config.yaml
num_key_value_heads: 1
head_dim: 128
hidden_act: "swiglu"
norm: "rmsnorm"
positions: "rope"
rope_theta: 15800.0
qk_norm: true
parallel_block: false
init_std_o: 0.0
schedule: "wsd"
decay_shape: "cos"
max_seq_len: 1024
train_tokens: 773700000
dataset: "wikipedia_en"
MLP neurons of a small language model. Each row is named by its layer, matrix (gate and up: input weights; down: output weights) and neuron, and shows model dimensions 0-255. Each number is 500 + 50 x the weight over its row's rms, rounded and kept within 0 to 999. Numbers have three digits each. A neuron's up and down rows have the sign that makes its largest values positive.
After each neuron's rows, "fires before" lists the tokens most often just after its 100 highest values on Wikipedia text that the model never trained on; "fires in" lists the words (lower case) most often at its 100 highest values on Wikipedia text that the model never trained on.

L10.gate1244:537545493482446487381516527535499606525482510512493498500570547442545552511537502584439555485540530541386478497583422418458549509534451496503569471439440468503528540438589484594533469447523441485568525560604495485460531520469588535496448516500447501523572527435430435482470538438522478492516516537555332507539459469521463498492506503505493470505547524542637481410463545434469463387473502512488528547391448417429516381432515492448492425459550527522507506509545569448570554432590401508495457542475531486506497546451478514470441525527595467541475590466508424472641423502486565577508440556530529471518586543531508489384472456455560513531476509532569412516466443493462486573516414474504549535424520572456587476388398509485537494541550434591494479556609561429446508482485532
L10.up1244:491514462431432552494487511563481601539523433368525459502476506497553508568542559463491579495429444539568529514529483539506604531499511487590527374504455471448455517458537551518502540435509502480478565400450593600483469480591485521479446489509464525497480437465513505623522518517518455517354484515425362445598463464494478495586482453469461469428581458616472523473503563438572516511518471551506571406396501458449505493493391453421458526554460465539594524547436464474490482478436513522496563452472556520464665519483425483520535562553548473552435522518548423457550470454492568549523484432594535491453563494609547517432510541562535468483553514529487556497530523450440406443487502490406496512471586442438441478460461491514533471512505451477472506431533482500491515450505607
L10.down1244:439435522500463445473543409483500481481474545483527525475474465524406464514494511433481528512591529540454564522495504469461509487456588509437570537499507585379613404522527496543425508508587520483527488519564381494527486578483498546531464490504548524530458523561545564499578498384566509531579554434543564464445531537585486483498486525510509503497552517470446473490479465519511582411509521489530546485558419571500524474572534487528490465453500443486431439445507443578559497543459505479457529511455542452422441489424528516486473492503496471492501478534503492524452456502473535521454481475484618525571529594525515510516451501482513521620466461492527343434524508471531554574512523534498597494422420446514548490497493550544503442548477527526497527575507535475507541428503519
fires before: " the", " a", " an"
fires in: "of", "as", "under", "through", "by", "via"

L3.gate36:594531548418526468480485529426479538442515451448488549537533405565579487495571501472420520452394526450566399387413462529515543433457458410558463488512616456445462488495429356502532450439492580488581445541438441491552441501495497431493523522454543537456475461583534492491597436506514467471480441460490481460519439545532521474437383450546531487450482526527401485541569473445424541579424553460410538447436579520472476490526543508465493445569491484503407473445401478553471542472490507609562536500466474461425482497525487558529506543499558529588486481471568559553477511511500505471600408490512477467634521564500510503445488587478547434444576510482556499424458547482548485378502473644412493514520588428512495510476480517461438446455501577522517459502512582526464591505530561
L3.up36:569470462532460528484518492521491411460540579620463599457466526484549508558548468554596423441504572528463526511539506466432523503524548453489556423459548499487495484460479490492443485441436448444525470514526548492491461520537514543473507465458492579458567469473508464444533470393488616432437487427488525484515494489441418528577572493437507438487474549495506474487477511524456454443479440467535534504552406531471449576499499520506496509492453498595535495396504532519482451400587524504460501606543566463504611488501443518415463493528506541468483544505419439538478527553500515534372469543561495474564435458579604592482581582489529590465537530519558487559535458468481465582496474554611521546518513463509537386537410603537612469446505461453436443485495512408531456446506441
L3.down36:574523503449487469473547464521469488383552585509508545519553393463432429533470469519479506566445456553564456542484473598569483447519491460528474425491552447461449536530531392450525536528521541485519499541467395461472474498481459448513403574437472415443493447490466535531546522581594495584422459521524633456544564490456483481497408425510524603488507494499489578541519516449441546653465484597382485486455647505522510423561628500503522470555495489497487496534459485540511490507497477570503519468459495497439512482522478535505448558519521508521594539472542513561440540464439590371564443506514540491479483529460457484491486479532544527481544473450526438456419556548522488449511475594417578545510508478481452531528545482564508528502447529532535442457395587492507561543589588
fires before: " |", "ar", "\n"
fires in: "0", "round", "season", "qarabağ", "goals"

L10.gate240:503539542455431493483487504571465441496547603528466530517486495534386599511540522466606570538454493531510494484577504598411506447509493516500548482583428436490481489562455505547475539569489510477625518544414517501532549434561464522533548533478571515476502482490441449537533493556534476446443477500606567564469509458506491562394522528392447555466412520516540508535482500516562575498468420506504601498528468501507455435500453515458466604465432479484549480548524522474534559454577561547376441491481546521478464515442503468574424557491497472557483544436508477458485516439433429533441489369413501479531496523471535531421483472572547485428450502349467398485493515438435466494421484452449488439508501506453433480455484462489530459541531447431481473456483514476564450448542498
L10.up240:531514545499572499462515493499536436422559427452510534527496504453505519442508554402494540577497433529454538540549487570466529522520473497430558453617374459444550431534421566544504518491520430409477577433458515535525540521422550445558452509457495460447514500500531557535387458576621507491485382414524523586517602434471495443484461386520465509499508442545523550571469388598480476503451471470550490520525516569551499484518441498641465419421572465571524592525478519492475518468400521474460480531472476466492560501515403472438498559523438519363520543543518509490483405518513569510464476554512497442538486432485497582514509461333541522557441515454542476518500440506474426449474486494529479576577441429531531415477533608577448533543514445527510417533526508471482479526488514
L10.down240:452489513480504475480532433489443488448468481479540528513423430560503538516518460435564493571487541521644460505468492538552511538481517527527551466443557511521471435460533494562435430594575529578534528500541499451517490476596498486496671526550560535524453438477535491507520460465459492475678520521443472502513520542590606481450485465526557482591509509482541408459510471467543500449586484516465580525546489567499510541527463486554482572543445480534468502476454413460476478523533535510579437497472531546592479515489454558528511395424576435615478485477516465382440523481541544464512459493507547467480484510478483501562455509595427495521493554501388488487557515504558541448563486450485502513525435513515450544399435496529537489516494646520574524343538461535488557436531555
fires before: " the", " these"
fires in: "of", "on"

L3.gate886:487489427473481537466456459452398548530477447517490542428546439493537515516470607537482466375527409512480437564485574490492457540482474524441563432484438519560463559457472595512607394558502550489504511527457421513489382485517505568399512451531478554454612580485463466399509486510517538461541474467549575509457539475455452394517511503460464404529472481455498423525487479534400490528489481500518513535431469486502493563543432561509588463478474502462473422541511535501463385524510424489510584518405520413473539507523569542505515546488485570456473516539497505544603562415435476524561543488444417482459421468518484505469510444489395598529486513562425503459514512592621525549543563569444505566468492456544480517504511478504510575522566499438552562542513516547399478467477425
L3.up886:520460498511569441457553445484516494502442432487522454552517458595436417555419398407525491488460485558607465544497418515383549484526421508488487504445574482422492494557468459462422474531580474492455550438549447478433508538589489576581431527530510403549502402518558477477556534469465443454611493525527507435498509508583440490523411504603596439499506526500470520521463495536547440595464450470416520413549555517381405504463566370409399555552484403388562590460565442515538579595528490575499420586535455504483507463495542498527453529470546430501491448508573480518483523503449519445519542436538510515512455503521522596456569571563447480414475547434527437550508486494469516443516490497534492592543508497485438504553596557482453405417456462558465519436451516407469583371509600
L3.down886:586539464644463573529449529548468508418562431513518475489504470528458464522510541466462532427526526580592487575444525515498522462501563524549471456501538532524444555532522535536499407479509587446528570498477554515480476542481462558404439590515455469506519446526449508553433477422518469413501410448516549529532504431483442496555498375490490388572383564424438543525488547616417518549456487506426538429468467485448498542480511453432550539480490468489543559493492415503458509504440509527444521519506496516491449512464511493525444566431503567389432475560533549474551477540465553412600597414534548532462446469476532476409406387436462513546453554568519505498480450574537502477540494497500406533508527577548498528493473564496456514486529492491460528403474447500358518476489557
fires before: " |"
fires in: "8", "7", "9", "5", "3", "6"

L3.gate1455:531547548611606556541545534473575437486565488547478490453526483419444466533464433527466513511489490446526521483443416493480487500569419497492533484631468521534435529454552625489519455448576454557501490452529520572508433483586473587488518492542560514463610532454477526517487512552511523541532519477507506406403610476479466402480582523494466424479489569487520549405616454556496479569464438526476532534546520436483521505433562553571480431576517454550574554385524500621489460517529448567386537519567540466532504512605490492474541472469494474493438497463551536579572396501405438446479506476378532476552423535512503527443555482527476497629496546528499512577482482459434377430451453512451441445544586479489503488470483561530407441563438505483493466453544443521496521511560477
L3.up1455:507431467522482464461451503510557485471453516431520566454507507521528584565500571514564589482450564625459443472509574389469425447509530480414602488461459529522494469539448514425522540493530505586528510532561414458458496541396500355483491513531446428556536392552498524506558613537434399511587484533430453525561534426406538541545418517436465457482515501517449548499462512435529449475514487444471504574475486485523529456500480492477433573450491442417510400602522515435486558610432497491601418494492448495385545536404538440436522657528598443540464424518429527429387487464495523502450437496514474522443532489526540469463511546536499512537518465517554593403502587516478516439478522482523521595429429511532520496490594494460583464532608512454433458383569476502505433446487475
L3.down1455:532521540630581536490425500523459491515568574454471547525490491489403473502551496524500529535403480487577470404392448397453443470564523439540526542559569518477493497534528553481517437503480531495541510444538513542522419458520497438456513595647481449492550408541496594539540550630435441492557405593513516479478536468450546505489476503481499480451451477463401593480515476503591456576516474544463583451495510492539526500475557498504375554479540465498548505500482538566593505564579492549459473548563484498357460488567492496468480539455491434513424464505585522517370478419475395472489540488508562533450490589434558509461463527584413481508466514469540501504538517514470549496490516482468409516437515479558511570429484496432433442615528481465440444436537501584442476507494457
fires before: " |"
fires in: "1", "0", "2", "3"

L10.gate701:481476538532412527501449409546532453504476362507547486512482556487442564445488480490521493504502554561564494541531481485571513532485550536467579461512518516470473488531548501462565581425552483456478580461544424463499513455447508532456450465465502507577566527536396428591527459486542535503530536504560497466498508535523488541506436458576562421467513519472527482561511529530496543458478544533476535465520453459498391495439557475477432428526446508555561524439468541475482467481600520520514537435431599564376559512447517584522364459397548465511422421528499417458522498501456519484500516545512543465485516472477399447587526503494468454528376524431514479523558440507500533436506509502506422549458473580492434530488492564476563469448510456393391469502546568511513505482575546
L10.up701:435445497475495499497507508451467515466447506546535462480556455497440521513465448560564569438489468494499425537443461489470480552504436396550465460564570494419574473524504485534484515471524414470512481496454536478554554539484575482548546495521414510486509487504470470554527538443597456534505579485483494409428516475510477476486486470604419393479449388533533515457553448535544571564546454437478509461529485549483417499497455507396500525481491604474449559488494547479471416467534498509546474420423471523407435480527583513542438516503460467446411470541457490503460516492484506370459566431484494542475535473570490449452498566476505376416504513614556447401459596492438518563436491443391405495597461427510602489513494546641406553449491456438514567476596482469583358489549508
L10.down701:511602486498520444418504528541458522411568593486443568514547542441537460559415505473495585538591511617514576513473544491404397463543520447547512564512488599447503481546532511441539531555579510548555463522477460458423499508516520524454566453400471506471518499413579473459573501472490505488563491492411422454468529438486611511537426509461482424505473436471509490520476513497531436528542485507630499487446437539484529522432527460632455508495549445470539503540475530484504466373435421541519477426396501553492535506546460563499509508456528584533557496425471449491567600573444546566513482525528502428478515546491447493457568483532514448499477549480545484517576542499443492456502616446484445414476474503418489598376520475582635496569505531599524542503447566457485490480490498
fires before: " the", " to", " as", " a", " an", " by"
fires in: "on", "under", "over", "set"

L3.gate680:539503494459487575581424464516451552477471454515461500516524510471386548516473510534509475425555441591562411530545530518530386468611567587535469464454403480485474505509416533516490470477459472506505500434434449498498459549405478556501540406411469397446543453492458493604577437482464414429563492528492449468524612564534483461514597633503482537484471468452522463485501458617397518449510484345578453505432534553504470454465535476481523495465495390430493464464555474536471487504501405550483563535485461443437480525482520521416396514502470450461457553554465471571538495507503549542556526453515459456589459498545533417613514470512510476467536492524482464465478562591436559530488532485486425475501467523450493581521508584544438484440486456387524420519457438462471472486543560
L3.up680:530409503424584488607509437470555537542518639501516565527576487574467557487397455617492453521510461489470467529411569520471568582484535504543520413524407476418531497583516450464517527552487566527511583496420459542474560566520481583439531493565548511415552516459550484497481515565502526498505535477463509555612650461515505487573433496531517488508492436536432554511456528522456380455460546445478440508537462520467500549411466584476534450449449466477497544547444515444453446397473474525456486486464458581479540485490401493459466481509457593411450489494444507533601509493485482424608495571472531448465550431420531419572478449465427504585565466531582448452460468530548440500456528481469436481484461451494573513570526589526410520528446443444556507549435474529457589595416495
L3.down680:519491468538482372349547532518487489585567444448487466504477446481566484557530469446448525565500544494495540487544518444453513446457412392426528626464571481579501492424509490452504412511493507397542507550624484437566541561577464554507471527539406576514463449444544497383492540544510445444431575556530524515427429456510530514421494479510570469544465516517464502463465503438590550445491472550488560527477470397478444453541475520414446518432480590571479523503458439605509545502520572478523499444460511479471480508484476504560532500424475563536571472477535473423474572621524520585502512597470514561550532505527491511389435584496442526497468465510454529533490505459635448431537467513460555574497510547504486520516537492511562530556524474551510513499547498537525513535447529
fires before: " |"
fires in: "6", "3", "5", "7", "9", "2"

L3.gate1619:507479452370490508481542506558586514479483528553472456495583472508546556469415515470521594544461518436522497542500505466531506467500446539485527463558455467475584512468536494494517491451519488505499569625501477440464578400520489544508563525482416449510428481510479389482538541529372486501553556463473524466498534487450435546478525567490447590496479435576523582564454511457515442480469565434456506459427588465427455557471492572438365527522348527483511542489491526447495547448516474476632397432410529579490459477439505348528517506569466502511403494482432556429398600542444505507430437427495417591468504456548467585636534545489413533523480400546521561528505505468482519431497465484448522481537611429514459566440496540483539565561523429454447450430482441578521414518511632
L3.up1619:481507475483555478403518554554588526420524440557510510539542503514502512562557518562502495570486493509487586466542561533457484463481451570555528441544523461535479438508491432400486495417558509531442486478462407488546509509463434554518413542490421491458519462429497582577480496547498355403508595575592433434528400476438462549423436484452525498384500545491467493450438542503472454541476442556531480537468510420477517500517481547448514436490437582466506473514577550476500469553501489415522496539513424421493447475499460543575429561444576499560497446434570537489414551468476475544492497587518548435483534531531534517514478590471497487474494471526523453567525441401421503500545484593463449520517507440474437447455577464582434490555534559583528445438589402530503487504506518
L3.down1619:467479505556465542492526522490536556476510465535449457557507436573478550512464466469524540582464467518455493560472490488528463548586617541445467386508442495497471455518509517522485565460546611503457537594506446609526465490474537508531508406538493482424639510402439578564538474506515471416529472524493466530560383591451418494513387502446492537422415467525603544371416523508458495579455514475500476475400521506436474543559563574493513460560386558491494478510478536487365445500471432510488426500492497461500568457547466451549445570562576524474503521454464465487457510561492499499501532500521453407518464512523429450471596549452447484504454468545506490509561520530436520526521473580536501495481490445537511483513461509504446505459586473460468460390492465530518518562492598
fires before: " |", "\n"
fires in: "1", "0", "2", "4", "7"

L10.gate895:516575577473539392449411534491463519590563506452471536453508510508448461530589499450477617546451510492477521433514448376461487590455465542469584519514495464504447437523413564489487583496535441500574498517519520458405506459518497477454439519488570511451471527509550484512515483561542487479555458451554432601555602492496491501462654531600505457580451479552553519548494531450546497447490568570501491450504584511468577507500452569458472392467514453614481591552551432477397497478463484519578540528448533660476550547498497490414418569543464456529443495550497536397581482427486462572459534469478560526539461474548387573431544454465504383589447397475561509504543470503399464516488492428461556478393484537506407528404484556510541544492513500447468376560549455467538509525581568
L10.up895:451500502554571459568435422441484377546517482510521523382491448469399508474554518483520589511583472504510473450458492484473452528532627479453562479574425543469491516580531535444409515465545464436563543399464437526474523483585503495447529417524543499556486509457494570451485406585476542521415449489497485523438493471428520587475618441440496444456417524539488617477454516482462496475521503529455610491429491426461527506411508615444440491524552391454512531585529546525485434472452433482488431497471520545422506433535511526539419374473507502530550430523485484505467463371462526583470391448529482495497441460562466501471575478386456550633537544488567520511531459469480436464471568508477585550523506451552501527514561458481561526557570487486544407465505521583545439585596492
L10.down895:490586519439539442339553510502394419476571452469516471489479475414481527534517542511527484526558504579545544535513481489487531529484569452470552490439445436462548530529579487468485502552504482467594542464549513544477573568500443599429553472488538489452545515461479594505616543523506536544610532524453424513467484528524474482483533481475501520553474431413561492399403491442533527506486505511548502547399508518589502483517455461538446525561520443560549541478498503514536476427477560478532429504464545531481510546457503544567502427438437539550525475526402517422528478457571466532510433474510489429476533579507442475560606539428540507463492517536515540461575552517532508502442612436484524475451447514503530488531420581537485476553602502501581485520503456592569383581550372
fires before: " the", " a"
fires in: "of", "was", "is", "on", "in", "be"

L3.gate392:614545498451580467521545434522534394425518479486564478464448485531449508538527459460387472524483470503529437385504424568471440581591480528478474506525600466513496514474483479411485495517547540490474413476501421476636522476562439501567540400540582442423467467465550517492432484535478423473494419447496472551438508519499484554408514542494454558539481435528543456514480507435538464490533474522490483530436501409415426539566598486446459518604456511526551530414618636476505577524566458451566504471540532414530533429515486470497553485411563531485575430524482466423541528443498639607502508488470522569454579429541510511486493453456560420435515517474522626534518472558606502514452493555502519519486461504483506511522523557499540479523535567556450419571456370505478530511465485
L3.up392:602542481489547563490625524473519402481505526511457566460491508470554536533515413489453501436503544482454490480617496466551550437567478504537518469558431469485463460482530517616528485518467461478449466485556366498426433501532546533571509450587469433441483511492507460494532471517500468576538418454583412537525552502545468445473569523564580513521472550535551541457524545362448495610545516417534518480499525392477450488483554518542478453557462510497538593505565550507438548505462514499467489527556479520545429479467437507511526408534477545515502558551480529581490472419502528512572521488429409525573502457558472565439540429480462448439517525428493491619365477496503571502475464512417561547516563460496510561482407548575514497460458512429525451581510500562425466496438480
L3.down392:503593499483515483458571495504540501504441528474515504490476566528550501526455534442522544502489570540449522558530587469480516497485484535534461536503447570409457480530509465569445519462483487435479574544558427456471490495466523541487506435588463547585500561511555531481492499550574485551554409483577450439475425478573447429516436504601525545499480564471491507465521556570471543528546574519505574454480388370560403503457472502546482507515531492431524614495484444539501577443447496486463535555525407504516459478481471468542487345509471600587511459485513505616478409579465532505546518477444540472557452480440496580481496533510461525452479500471435449554384511377531518477444520509400489518520488486470392495439410576569470450478422511493469512579527426504427454537427477
fires before: " |", "\n", " and"
fires in: "2", "8", "1", "9", "3", "0"

L10.gate554:483527418468575522475539499532507452540526480473510545457488520472452492602546477440449557527509495468464495494519447524439463521494504532471470566567484503433540449449491504533523518550522497564408520501426498610437548481513441537468455538467607484493577512488533494598574489616473474454476486586506448497532548490507475545534622501504587455492575532521449542488546547548432493485514453514540529608494510439431463535418543596499452529558493490486544542423366530549470532543499448400513577573525454494388566465424498466508477490444502484514487435555510475469561525446414567579518490528395432548476545544424545487544542434489583430500560478623451438518463530459462527426496523495475494582386495469480499481445445513499498493484597555413512492441423455490585459507551488
L10.up554:542568547487505509508463381474433444535451482476451523422474565558369477499513472463548523493493529491426615547529433437444510535455552545513555553458515587415486409457497447497515571429437542431462520574506583598381522578493452539512511505418510448562539583461495527572445590463461486491504382556489586541532436434576502494452470437472406464431581474395422564539554504475520502473562445442447415559476480402456382464481558433572415478535459592521538475461482441529474420498487441502408458618509477513453466497494482477516459471499480469499432503498461489516519556524435451483493509517541439524498473492475474516481434442490521534608475453533441546575478511527559513496482466460570482526518469404441501509440475490508463452426579484510400500497460532527532487498522450
L10.down554:551528560483438533500427516524488527508535498505526588502570501471520520427532494517413590488524536528506493490530516522451474453523559529490507545435564567509433508630477470491439606517436530512456500479534607450496550476570569436422429394512576553511493463549508499485548550442547554521505536411440529510536504561523501456548483511552467512546456477594555496617517550545498588522495552582467553496402559546517487495567427455503449401485489519530547415473489494513519450484554477531497410582485503516574464410515440467491545429492566475548542539441537466475533452563575534477519544462563569388574452446455441460446570377485408571461464524514493574478478517430529568477454454474551574538537554489511427458466628498458517535478487451477517519467454603503415540362535552
fires before: " as", " of"
fires in: "such", "well", "both", "most"

L3.gate513:581431517528501488505424457515522563526486502490440528509498552489473506461586462502549505506428436399433402422514638619508605482546532448474464535562530520527452410477462522573480486527488534470489570428565534465489488476462391525541438483533406573406534553489511517533518603538493469532523489625562385486508537561453585511486598498457474556475530476453520586458550543366473508465472456468499552531476435426487487528545497553532493455492444500424526566481391574545415458531565537499527644478516566486503548492444506436549485525413571534500495508544565507459583454438425481497442532494493559480488506465523542516472416453515475492540482445393574508427590506583469571527484457548497509568448525448531477511472613517513517487436497549528414532555477387523435546531534468
L3.up513:430472471490461442476546533511523491489524568496505529389440457484486441408542478496492477538565567576488438489512442544495522451504506543522473520531521576487441512630488456540466395551579507617541465549524482601471426508506430525510471436508503511462517557569572532463551543572395529510532545428483436496585595539567565514413567496565512442537523534499452490636542473472495440430618505549386499568517594575507420514459589493547443465410527445482470537517581571448552407437428561570487436459509575546480479447542474552467575539452595433603555518553453521463586518536491539552510483464409510577517504543510553457507495401407583501448451483550480514574446496493520572559489448454507519526460564528525424547497545533562495440585541510482472560450536479444470579461560530
L3.down513:387473425533541567382470511536504558531425494551432517484425538461487511462587457510423462552505560473528487471515527514472501483515550549465485489546507548441409385520492575554486422462540517498513484507526505500456431672514470567546475460570465547518537517482435495470487526545504572538481501557473440496612500470501521589393594536448475468490516487404381509510457469431474575456589456533452538504529549545495511430508507509574456444515537477522562532562478565534468449530578555490514533524592402481518521440412416509612441471469646491599494538499660442432558396438345599486468505403452473485490496585456504460460478442557561450462492520555500466464417507470553593523474451525554508585516499465478474588476472463425452425459509540579466519460558499504582514455472521
fires before: " |", " 116", " 94", " 92"
fires in: "n", "2", "9", "8"

L8.gate821:538539489472533555576536431624452570503464469435476540610547510498576531553502513555529489491562420552535450524427548524597453542487499524433569459450512427532465539496452495496481536453552459571542552527583572506486501505502659485452539503552504449485511535498502574460544506509507515446485584456543370559510534505508507452468402557542452491489511433434491595418482480415405473540473539500444535432506559498418497498547560507523487625550469459466553536601479514457511489528497468545497431464525458551515475409481463455470585451513449598481517495559531544461496589591566511519425565522469529465424448445496523491574483574543477457499506533523509554520410504555481434389404518463439507502529470566417442535505528564606463476453602428406423498557520459494488513608554517
L8.up821:512535527444511499492552504493539602456521503468592552528519533499526546459473454517503471427475405606552469582548527502493469439542452487484598498513434562468508492519542547486389496554446529514512533539535487565459631516486485469442467452492476561494461496479402449481447506492482405550493480499536477503536467480452459534499531462498421349557559470545538445544481575527486553442629503495560421574501415505379554485514558460493504448448447446508537524456598567487465535542448487593540580525519476442495524502533550422554501484532511510567516474523519532509490512452520704536540541494569518501458509525510409461477439539567424446463520467535497486563475532460528512512455477467439461446497541491563464477464544513577523530524496450538521465390568527518506414396552520
L8.down821:493535382500466463531480473519442524519559413568506527601502415472531458432426526596531494545520447558482558552505583436563563556503529488549407493518576496454543463522383471504503562446537641533467527534541518522451537537498633481507576585535498539463523534554518504454437528486490475536477530488503582592534511534595503563504522490531510576540506494481416488466538567481533558504423356512474431507417496493557524517536480527441436467447496530540548385517441496407511521370568530565531344479462525569563542510521472487474489469527404467552541500440548606544485553544585409598434455567489439491473576504412481528531455537510410429502519518432512445504572428519531562477443485537488509537421475546495514503488426611623422488462448426470508445519458478516509516525550490
fires before: " to", " the", " a"
fires in: "due", "after", "suffered", "following", "according"

L3.gate792:512470549563444582500546542501503442501470503564461549472572470561494454425476457439551552438493508487516472485567457541566461466545443523461430576464434560526488532492431496565436434561477496530469484531435418519460493519565522501413587483508522493495454429372522478563519620514503601510538531471439570345421465596457544546487580495496503477494512450510538483514542507618449547611518557567414456470476554482502447550594539454453469416461482506547576599473480556451491535574439485461478598462484528600462551531519590370473534503470484510486487467567554441510502554536419426455473453480492530397488421538457457613513496351556522532514524577459521467526429502458479503522512424495567473529502481557478541473454483500516496494508599591503529520510550552440510606436524474
L3.up792:577523506431487472442495514537548497425515488497526459478447536496537493490542510453491488515517501442491363504495529496472535497576564477561485501470518425492562500484483568438525506493437556478458505441562464484485532461484588531575426574552522561498541488591493458415406429426442498457432487619523504579518534509438471480527565499582486481462447559498394514499534570509491419399474448449532489445384482504364457508474539523485520539560435517459453491452515491517516450534491565437529456553470432451444533458493480551561540528558536455604484509507475501558513520485470518575540500518514421545550425497534556488596491570527493510549542474496502532468548575530527488434446421505484494445459539474511358469561464518501467453510457485524472529397542430561442435508549505
L3.down792:450471508510419477498494547517473478437514460484467477501466519450510463541470452504515561520466506389527541552528512535519524509415490529487485504472473454544475532503374448520506538490504509521488538493434415509529496501564580572466476557510474462533509495448558543530322539602496546465497543524419523456402618482443523549540433512420431491498474589484481547504494555570542523562542579547394570502468471518469434494580611480510512382488573640427529595478492576517462491529420496423501514534492475586478476538453506428409537526444467534546559512595560406448458496590459479475521455557578443447470524566419446492516439433582513487532542536472598508421492483482469483452542473490518385592502450503474549508438417611495538553553550543494510483488600393590430510465579530
fires before: " |", " /"
fires in: "0"

L3.gate990:590449533474502524477545520493446467475580532522510548561520563552565609516483470541502469400537469451499468373451568479485533513468572480494511419514496517518524561494488503532405459546472482455568452521534434539374414486475505440513449506496434522382522432500499527496581587447559619519493514530456438436458548536455491473526452566561530466488525428575517523431487489520431513519430492505461446437471482469532483479451502491556474572405454426479508491525496520472548471537525511510516495410443525461591494443417568459523501494556472525536443578573458539479464516449457514457482468573482497469436445499559493514441505445490492661466544483430614418555585554499490528414487474491501483591504523492524484454450485465485551575497526560461416465601605476491479474460532504
L3.up990:535488465483524546544555594496463522526493550588529498633439383533538505573501481458468502515544516511428515504451551549443524523460485577567532502589503543474462550443492448558361415406568448560448487432585470484434513532598519459513540504366430537456542441506585465443516501445461532535548479477484565549550368550554587441442481571546452484545444559479560506477490436528475558451506383445415453531464431499489484593514504493468497500529492468474446425488544429471516492429432489391480593572583516450572521470498458557484472483497527478576480586573474541558472560494419499494549548479491518481481601521454480424455517436464484478485453454555412463518511469502457566563453576523482521531482535524427442482563546436533466596483513595511510575502497554563465511465527481
L3.down990:577494443466482495479468597452501456453501454506495509506441386476515513435491546488510528496535484425513483577485393479549512467505396599508466476511591509509495487515580485486548463503563539559481553542397412527509539506499472458497484504477536484464450458609490560534481467483545559505406547472542580487381465525441545529472533436495389479460499507463493568571492380511474553562474543559475617428441537498525520520515622418497472478599496496395524550485452521487501504554475492514495541556552556485490620468526577539529469488469515579506579500548534532533434493444513509479578510426485461485508493428539512416506439533519463552496529472509459514493487492451572531536519518581523506442510469497502547556549449454500554484469549480465691585524515560491522544549553610
fires before: " |"
fires in: "0", "1", "2"

L8.gate721:475526414588522533527452544519505431466379423567542525557590534446461469463474565490500492460539515509473462477531465500512504415519560553499526495476549548536452531549492522464439530496533481494543499461384472585616465440553611557502423438550556539461479477535555502479411534481466545453485466520459420583496551513456499519473545561550423472490537520573440453544469497510441533489458436532408537579481552494543445483439540473470438478481498521452535524561586467484551488495514504495526513545504561454582538409529538584496483584426469495550487471489449439510551507559440554512542588450481530463614468421437577543447548529518518623450464524482531447533559468561501446416499470540529464568498602569537421551412539495511556503630483565531599418473542475485502507504466560
L8.up721:401512479548494509501537550484443393562443449495490489522489576444418556446481548543499498481497501558442439496490585562506430526405589504567499450548501462466483459527504616424494508479492429482476519556501490603511517547515487548449542431487516454455479407507547516583497492500466489383439484489441476497440538454528470562489470573444513515619429541611441501457490504481508530555525387528380558508533398535580449566539514495483412440390512488515470505432528498509429430581422428453491484465426476486490475610575560546502550526580505455477475444518516510488479487540523546541504468465423622534494533562447514554501563572549429512488447456500502520532494447548463406500502618481437463540445549494564484515483358487471494529610550523522577445542508530445561516533525570
L8.down721:491511547540432427527484457495521454550420459494601472455440505565501475432491533553472490527565505454492529494450504552492539552454575528534470504506460330451482434478519530563447427501509448486516573445569525453531458487580517542519540646514516589503467517481555537458443519569502465431534421508518398561504489461520496458482559395429501365459410519451514503488509510534454549458455532441548478537481507481489473467569485512491458508571511527473556391471542447506506413397505564473374466502529479504551504509556494601533549481504445489517587451470326485547542500544506537469421500540479540470609511591466480536494444424529424519565518591482488554453488476509416523492470502505485515459550557422489492538439504440515537534493444498467487529534456557502515506539525365
fires before: " the", " these", " his"
fires in: "of", "the"